Part of a small language model's weights: vocabulary 4629, LayerNorm before each block.
MLP neurons of a small language model. Each row is named by its layer, matrix (down: output weights) and neuron, and shows model dimensions 32-159. Each number is 128 + 32 x the weight over its row's rms, rounded and kept within 0 to 255. Numbers have three digits each. A neuron's up and down rows have the sign that makes its largest values positive.
A block is one neuron, or neurons of one layer that tend to fire together. Before each block is what it responds to, as a language model described it from the Wikipedia text at the highest values.

Description: Adverb and modifier endings. Mostly the -ly suffix completing adverbs that modify a following adjective or verb, e.g. deeply, allegedly, particularly, plus words like very, not, only, too.
L10.down18:104092160156097070136134125126099078102100147142160145142153128148127107159105128159139141201111067117140182089125177103162131068143157115169140127151161070094107106105116121107121132120126138049091121177070201076176053156142132148176100112114082122098142088133145093186162156084125126093107170154164132157135152138133085160203139080128114067150066079188160141100105116191122095169089

Description: Connector after dates. Connecting words right after a date or year that open a range or second item, such as and, to, or an en dash, as in between 1978 and, from 1867 to, 2020–21.
L11.down1:082181123134143105151130116199075113112115131116150127098043112122144158126091140146179085193128098141047125191109151133177146117121137092121135089141081119201140130176103113061134126166173110150089131116111134104140153116163106148166139122105128136138174106134097074194184092146108174160129111195062119048130176062094098111162156147140154115172127106123126126166117114105164148101197
L11.down201:136122193156067087154109123147147069129072097164191144159118136087140160100111068124111157184174145083172113134136164087091099114087119137062092133085112128203129159097150200132100133176139102169134089163111075119119181112086062116092143124157132123091108084098109123121135104122143142158167170140147027102129157139102107136103125086181131052141094109134115126145148102115111187140093
L11.down241:149107147123137113133187138163086100062111111145097096099111124128110115105148156139133102157123172121096126170177129172073111070173173091118131216096104090183097166175135197144143168107071145077099153152148129131122105145148126073176100165151099125113133088123043141126141152088132098155039110153149057166094096146105174145155131116155092086131147142125116104082148130133053163100130
L11.down455:171179142125027103121119154179125136091085137075164170170138101134122127156141101113157071173164123146082165165150139118112175140192094137111064151194111148143107156208135158118114141094161104174119111110107123120085158067072188146101125109128103087116128086196078032135136135143121165103153136183100070150078164164112145133165125163078129159120117142135103136169082105129079133104154

Description: Predictable word-completing pieces. Highly predictable tokens: word endings inside split words (disting-u-ish, simil-arly, lik-ely), colons after infobox fields (Built:), and to after According.
L11.down14:154139085174156111080101164128102064139173162055100098132138200095149125116093132141132111118101164125073103131129174115105151154187085158094155150169106192135166121148130090125122129153054112119158184141096092196156116096129116092146158111133122153074097123152182141101107091059077108133097109133090182123121126109138099107069123093124195128056155171097140136115124092090143128110107
L11.down88:164098067081136128190163158183099105129209155189142095108201166087131138126069169213169114109141179146104124075160159203083141105136044135148147119141090128087103164080096112145120167170155133095149093110123152099119166124113099120110105084153140090129149155137148120145121132132116128128134097160107133074140111119123144143088103144194126152077155156131143139143138169089064209177134
L11.down209:100154155112077201163158033105155042136108144098120093089132094109134136145122098123052115150097138161176120153111197131159125154088179142137135132112152113106147146170118173155115160164093143114044165108114147061161122133125079153085180090166098140097205108135117148189145191159152149040084145195083137121104130083142140108126090075191108148153143129133089154101092120139048125187093
L11.down406:099123130085066106109136151145121088140183095106128128166163125115155199112120138150158137098096106165090144131146148122179142136178088188094064158170097153098158105103126168103171126077121149137163105120111134140174126157101128185092152140160118147202113121134121107183123108075191126119058096176024189113162093138126096128118090170158147114119093126124124151158108082129121158129109

Description: Prenominal adjectives and modifiers. Adjectives or word parts just before a noun or suffix, often after a or the, e.g. local, professional(ly), real(ized), same, popular, also title-line breaks.
L11.down100:156104117098116176114077128220131128199132164190084125157113104146138180109135077119096128199106155124140178137155117141162088120129091119154068142156108067069133159087140188124116052127150161131121139084155128201131062136150129118181109136108102109165120087109115111105119177125109174134157128142130145129115105081195127111071132172129111117126080112176171136121083102088127125080161
L11.down120:165103106141100167107123143128138167126071163106073096110125169102160103101115134190155103151097205084133125120076125154083152116116119100147127129093148137072136110109144128164154144117191146149128175083171146193137134139103080110148137107103120079178156122120113079189135200161143147194150148175073071139157137145118086150060128103153186174113134144100064133116147198093163130132115
L11.down334:152186142082100180115092129173161121116107085158061142117080069108086167073151118095174103224116114190157120095143146154183125120109144123152081140100130133000112136145174114088193104146078058145117132126151119117132137169145137150142114105156042103137086118116153125135115147126168139166153129142106167089134144111070096150117129106135096134194140132152146197138140087146100150118148
L11.down456:219165129127176143140111089094153151138126195204115128125124047087151180119109080141099084193113163129045141117128157132171149182078106173143136119144106134087171106068150121107122069134119096095156127178101102104101133126137091138108108090139176175201121118178172120133170129146185138118168153162134175133143149149112147123106181134124145161059152110128150192196120110116104070107208

Description: Mid-word fragments and working. Word pieces inside a multi-piece word whose ending is still to come, such as trans (transferred, transition), dr-ive, reve-aled, bet-ter, max-imum, plus the whole word working.
L4.down276:102112140125115141151204161124136116137141132108136158136063154100125145193151133118109154218123050121130147162176107121168116173084171112139172167170153106098099137126130104124147146118122109093142131174064095134103178116109139160081086123140099071165106148102139145113139097130138218124194084135129078116106130105148110132183114101076095171171157060153110155142115197142113105189108
L4.down321:086093111098149115091167111118153134070154136123072099137102122084156206102118054145162114166087166103219133108128074140164119143078143134187074130125115135103071131141153121141099131111126155120102147122185162126164152096145148131136195158094097148133134195141161072088126127078094133056176165129118115125121101095155160107131135149157129089170157107125184103141145179116090100125160
L4.down333:144162090128107104078144136162166106128131118035127104103127150081123090106095153146164162095145152069127144155119159094131117119101080084143118123145086159147113128158197134098097132195174096128138167181133199164100126126175140116116140158104135121077103170111143092158122187106020133066115132143164175152119144131193115189121138139072106172163114165160171106117161123083128152145095
L4.down477:103120132109110088146164065135144112113151134183152118155071176139107134179073157164110169140122163104165188103173114114114103137109138166164162135128150085073167113142122130117148096150131145154072144134139113176124144106130116067106122171141072103116150147179125134097143182169125170135132157158076098134121138087103115182049168163094117119119134064120140157077105149091119142116131

Description: Attributive adjective endings. Final word pieces of adjectives set to modify a following noun, mostly superlative -est, also -ased, -ical and -osed (lowest-ranked, increased risk, tropical depression).
L10.down172:130144188080148113152143111120162145121136116166119112113176146123126155145109065110190087160165128116096090155129150088125119117130081153111084155194112094098160070165126145118101109209194128116140133166145121146119129159100110149149132143103114143179144076150121133205121125107108146152162169112125131125094133133131110083168086106143139162156179116104141132137147106161148094095144

Description: Word-initial split "g". Fires mainly on a lone "g" opening a split word (gained, got, guns, gathered), also on I/G in acronyms (DIY, BPI, GP9) and on "after".
L4.down0:162133084084136105090149137127162077142115184145152148114118108120146113128114102129143093173072110135111109118156108081168129103145106169196125111110117113125148080122178078148116073146088142129168140167148135195144131151148114133122133143105213135153074117134141062086107126151051023100174120140167128166180109059105113144144104092168087084095161156171103158146125101101188077086104
L4.down197:085092132111110124142138149145119151074151134138124125150074174129162171146138111142124123163137075106123104131122156118148109069174212122174125138152117125111149125094148099063113113139093146081120146151134166133131177125114078168165092087142109123136130092105156035151126159136122099078158097080133119112161120136092116081115163183066131126160144048114116158106111172050138111077122
L4.down201:126081132113087112144159096118171097208123132107107086103138180089192108079116123109112120109095075116184148124178122141101108095104161153196094118102188107082165125117127104149194097163118140108106091065135149099157080161128105126142125122144085129157203125224145103058129147153129105181098093135145090155112135103126138135112125122196133143139080134129055147136083155084175158085112
L4.down489:119106113116101169092158152137107125121054114141077161163114155113136141152089113163117148154116104097152140160129119127191145021141127191100096169211184107156116138077143134117150067174108136132112149078127136114140135118111125095139115129160112106222175123143074152103167158132174155110164138119149104117164164073128086154119125150089083109151130107131139146082075150084100141127122

Description: Mid-word hyphens, fragments. Hyphens inside compound words, right after prefixes or first parts such as under-16, re-signed, play-off, co-founder; also scattered mid-word fragments and table pipes.
L11.down243:067126104167077090046080169108156142070183125119138092127073134129088133075119145179174083071155081105102141146106106099131116104096140122142113154092126132199147149122100162143109108173106183072212124145116170143152160170164125137125187065124115156116158147126119131170108111124150087119140144085156158127183133083172090120131077088121144094094169139178151133143136111116090121108090
L11.down362:112177115097062144181132125108152096154078125038159110101075105159168106132155130107179123128139112144119150090068115148136150149114132165129110084075145177138124150079171168178100121127122102161171163122095161121145145095135117116143129100123161059060126151162085150187144130079145113121107160135092062132116151109148087154170165128113131112086111163167155080153093209091095169113157
L11.down393:142156095109137079146121178159118105193146135163115098114188160125182121124135132174172154171139154108130104122153202060113184182132110171124118109148096121176123138097107093167123095097138153081120162133139117157104110085142124138122135127141085179147089113118114120170027087113117190189122130145144121162105157110134121119181061110080121073145065146080146091175107093085143136120110
L11.down494:070126097094113123111107139167139114054144139165094135142101118150112149116151109144136176115123124179162075110093084082165113088188076088118128101127092147101110134094158140102100141048138147143139101194145064097133179148105102090202159192160111132081106147145148071168136123078127118086146122124135155125140110100123147076134120161153206134095184150126060105080112131109142110102135

Description: Verb-completing word pieces. Final pieces that complete a verb, usually an inflection like -s, -ing, -ed or -t, as in find|s, s|aying, taugh|t, ins|isted, often before that, the, or a clause.
L10.down359:153165139120078129097086189080168118131149068130153121151156099172144157084121148130117197165147126197102102124126211136116119093173101160154123117133104125180181134106149104101125101169148122105106070211109170127132152139117141149147162149157123142141142141142126077081126091117152194144146091114167088131102133169149098178163127177110149050144091137125149114129115121077120106074157

Description: Adverb -ly endings. Adverb-forming suffixes like -ly, -ently, -ically (mainly, reportedly, recently), plus modifiers most/more and "elect" in electric.
L4.down394:184100111126070125171135071136120110137103117151118117093113132088147147092158160094166074129165085152128181110139139138114134108124109103146121119087157143125068123054129119077117126116128197133093134149046156094115097119121105109141097137121130132178149163077213172136166113129170153121142119127148149086150098118148084135154142162156096080172139146099139145110079079183090119106122
L4.down422:124121093151089095128139131167112169152149173103120085108133104075149100093105135178189126201135141083131160088213145152141122088096137134089112177093170145046122201094141130123058136093153123140124098160072122107121073158101142084120053129116084081146155113140166111136134154159131135141110149089130120097143153163130153139150132122146115134140175076161124150114104146173147095122163
L4.down458:168105158112153136135142098082107096161149067128075129164109141132146189123169127090201183190138080136124122180161122117157089082194105097129108182139139122107164104086147107143120133140208165082104099188107105101115154109125137159170131133138142090110139129071104158148138131162167067141171147131174157136137171126060134106107126137146137127128109060143149156108149139165083153160122
L4.down460:131089158131127149120091144156153137114123150083076063119089148109078089135132107136168092108154076126152180134187167158175146140168142108146085124129116108192086117140123128112145136143089180048143165136069135136137143124153120142101139081130099139145187155137112159132192083114115089086181147120100086081118174158208093179131106170140039091157139135075129156165090176075116127184158

Description: Verb completions, esp. saying. Word-final pieces completing verbs, especially participial clauses like s-aying before a quote, plus making, lack-ed, brought, found.
L11.down65:081109169100117106146154138101158112130188076118186174105090138113132132093135113145105200198125080150126119117143149167158107111087140128119116140142139079103090124099129067075163114153107138173091122082154104174123086121047150158147093102185058135152133128132125119151061067173088137163167067125153145163120123152116050101131162148145125127089055091093092155122140116131161174171115
L11.down115:092147161113113159128136130126097099143117144179188114177208095161139082104142158120151058161107139113101114138143135180117106174071123190098065127149083160057110163113120080132097119127055099147088107158158081157131170141111104155121129145083098115082122167116142182105112144129157131045103091158141152122095114153177144143177097164142105175139170173112108078132091150140162101127205
L11.down236:119109156149111178146170120102130097130084144099146108131111079185091157080146089130085138139149176134154078131162136145108107117118137149115156109083144107076093142122182006141143137123107134112075169119139116166163125178106127123210082115112050138072128122152110141129063120149161110179129095129118187057165131139084139141085144118117185152152103142110127153105112093139199056163130
L11.down291:117137144120149107090102097215133137135101091210121151140164130106107094148129073139156173220121129115172105072142137146127161125109107122135132123178142155053128165137135103133108135147207147126174078120177139123108127152127128090126132091158091138072113110124087032146129155088094149076147140110145052110154135174117089084140110147147164122096123066167078159123105111124201111078162

Description: Adjective-forming suffixes. Adjective endings or whole adjectives such as -ical, -ial, -ous, -ional, often before -ly or a noun: national, famous, substantial.
L4.down83:075084133114115117135102090115110087120155144132093172097105064152155083125097127121181142071085092173153097133152121094165094142140150072126083111031093161057083131141134147090099151181121156124105127143074162142116103085096160099126102117126101126099174123153169132080082133082173114170148149147171149101134151194157105164099121164095103081133116134124097073175177086202139159116153
L4.down301:106130077165140101126178172146094133169144146174152196126058124144135123141148095145178132185135144178143112132128121190168114088056117067179127112168169169060065109130109112120135111173089088115142171169139140132130038144094114112141159091164128128189087144076114057120170085120144099087103161158099059129133166111120102132124126137141125112125140054131110131125124136113139148137192
L4.down444:130139101180094126152166093182125142129088079162143204103094059135067154147130111140136120133100155102080155109119162191212119105132165142148150170107130130122095149128168123155112117143065127105099139152127116113153112127112110118110175099092167117148136110168133136112068141149033164038135172134098113107143170089121134108126071170092134089174126053130100103173146114084169146097124
L4.down471:180146123178127147130133130153165173127159162130123149110143094109122141130143191119138146189167152151128153126155096115180180137116111114081105131129175131202091083162074098074126133098131162133093147143092114146080156152102170106124127112117214120162145116119124106148114098118066160060132177148102097083165090061090155146124106101114119098133168038128120160165159120136124121144119

Description: Mid-word continuation pieces. Hyphens joining compound words (trade-financing, post-war, power-sharing) and fragments in the middle of split words (text-b-ooks, ext-re-mely, en-ab-led).
L10.down502:120131093074129122137093109138123118110156124158099086198125192116165114103091105210021144045132168072077119173109092177148139150113186114129163169073142101190148063076135146147111176169097118082098111136142136104161099088129094106148134132192209115151106150111138132124152078135109091098114147105158182144138123157139148103133120079163149129148113087118141097159143096152135152110149

Description: Connectors after numbers. Joining words and punctuation right after a year or number, mostly "and", "to", commas, e.g. 1957 and 1959, 18th and, 1980 to.
L10.down284:113106115131122144131103132173082159135130115114110178108122110138109138159097081165114141070170158139116158162203136165078124136150138102096080179139115112147090132097088160083144158144126168120157111171122169131087182118119163153138181102111158054161071039131134073110149097135139102178140166138168166154127098135129122151147075154137138202052099096142101136088189103126073113130129

Description: Mixed: -ery endings, "or". Mainly the ending -ery (chicanery, machinery, Gallery) and the token or (acute or chronic, or-bit); also United before States, Company, and, than.
L4.down62:125112171175119155107074134163165120116122148134139140126132155127128093149124157140098173204117158187117163103097094137148185138156141166083123184110157161109133183081124117207143142100126105136140093136134127141207118124115174162126104096121100139166123202136127103198108092126167080145168082159171062133126135100159117158134120138150117081194109202162106155131101168117136101139140
L4.down170:160118102171149135141081181084107131177183119122097131146137135155142156139093105132125097188124123144120130123131136120184113100093152120149054151108161107225119093120073099149127125109177158131113163136120100152126176176070186089117108146094123154162130082171154079054114103077126167198093108198123136071107126089126198158189143121138140125199107064144179124127122170172096135102194
L4.down246:137100131131114165204121174109100089122098120149124167050124066110128114195125160150119145164154107102072125133152139150065094121167133145141131131150124126157099074141108144155128151126091122161093155169135134086098162115088106153160106113145209130105107077135110058154105105137201115136123053146163162109135207143172085123137097131127125078125073123120133151146118092196090103148167
L4.down454:089169123237119154101101129117113152171133113169170130088126089169150145112136157143153086179113135140159139121169121079150119145126134041152172122166163122139094168105118113150098128115106088125158086139127116088153158111178112124094056148127146163145167156116071097144147049146130118121124135164120046143071126139112146101185131162145179127112116146184114108137133154107120133104191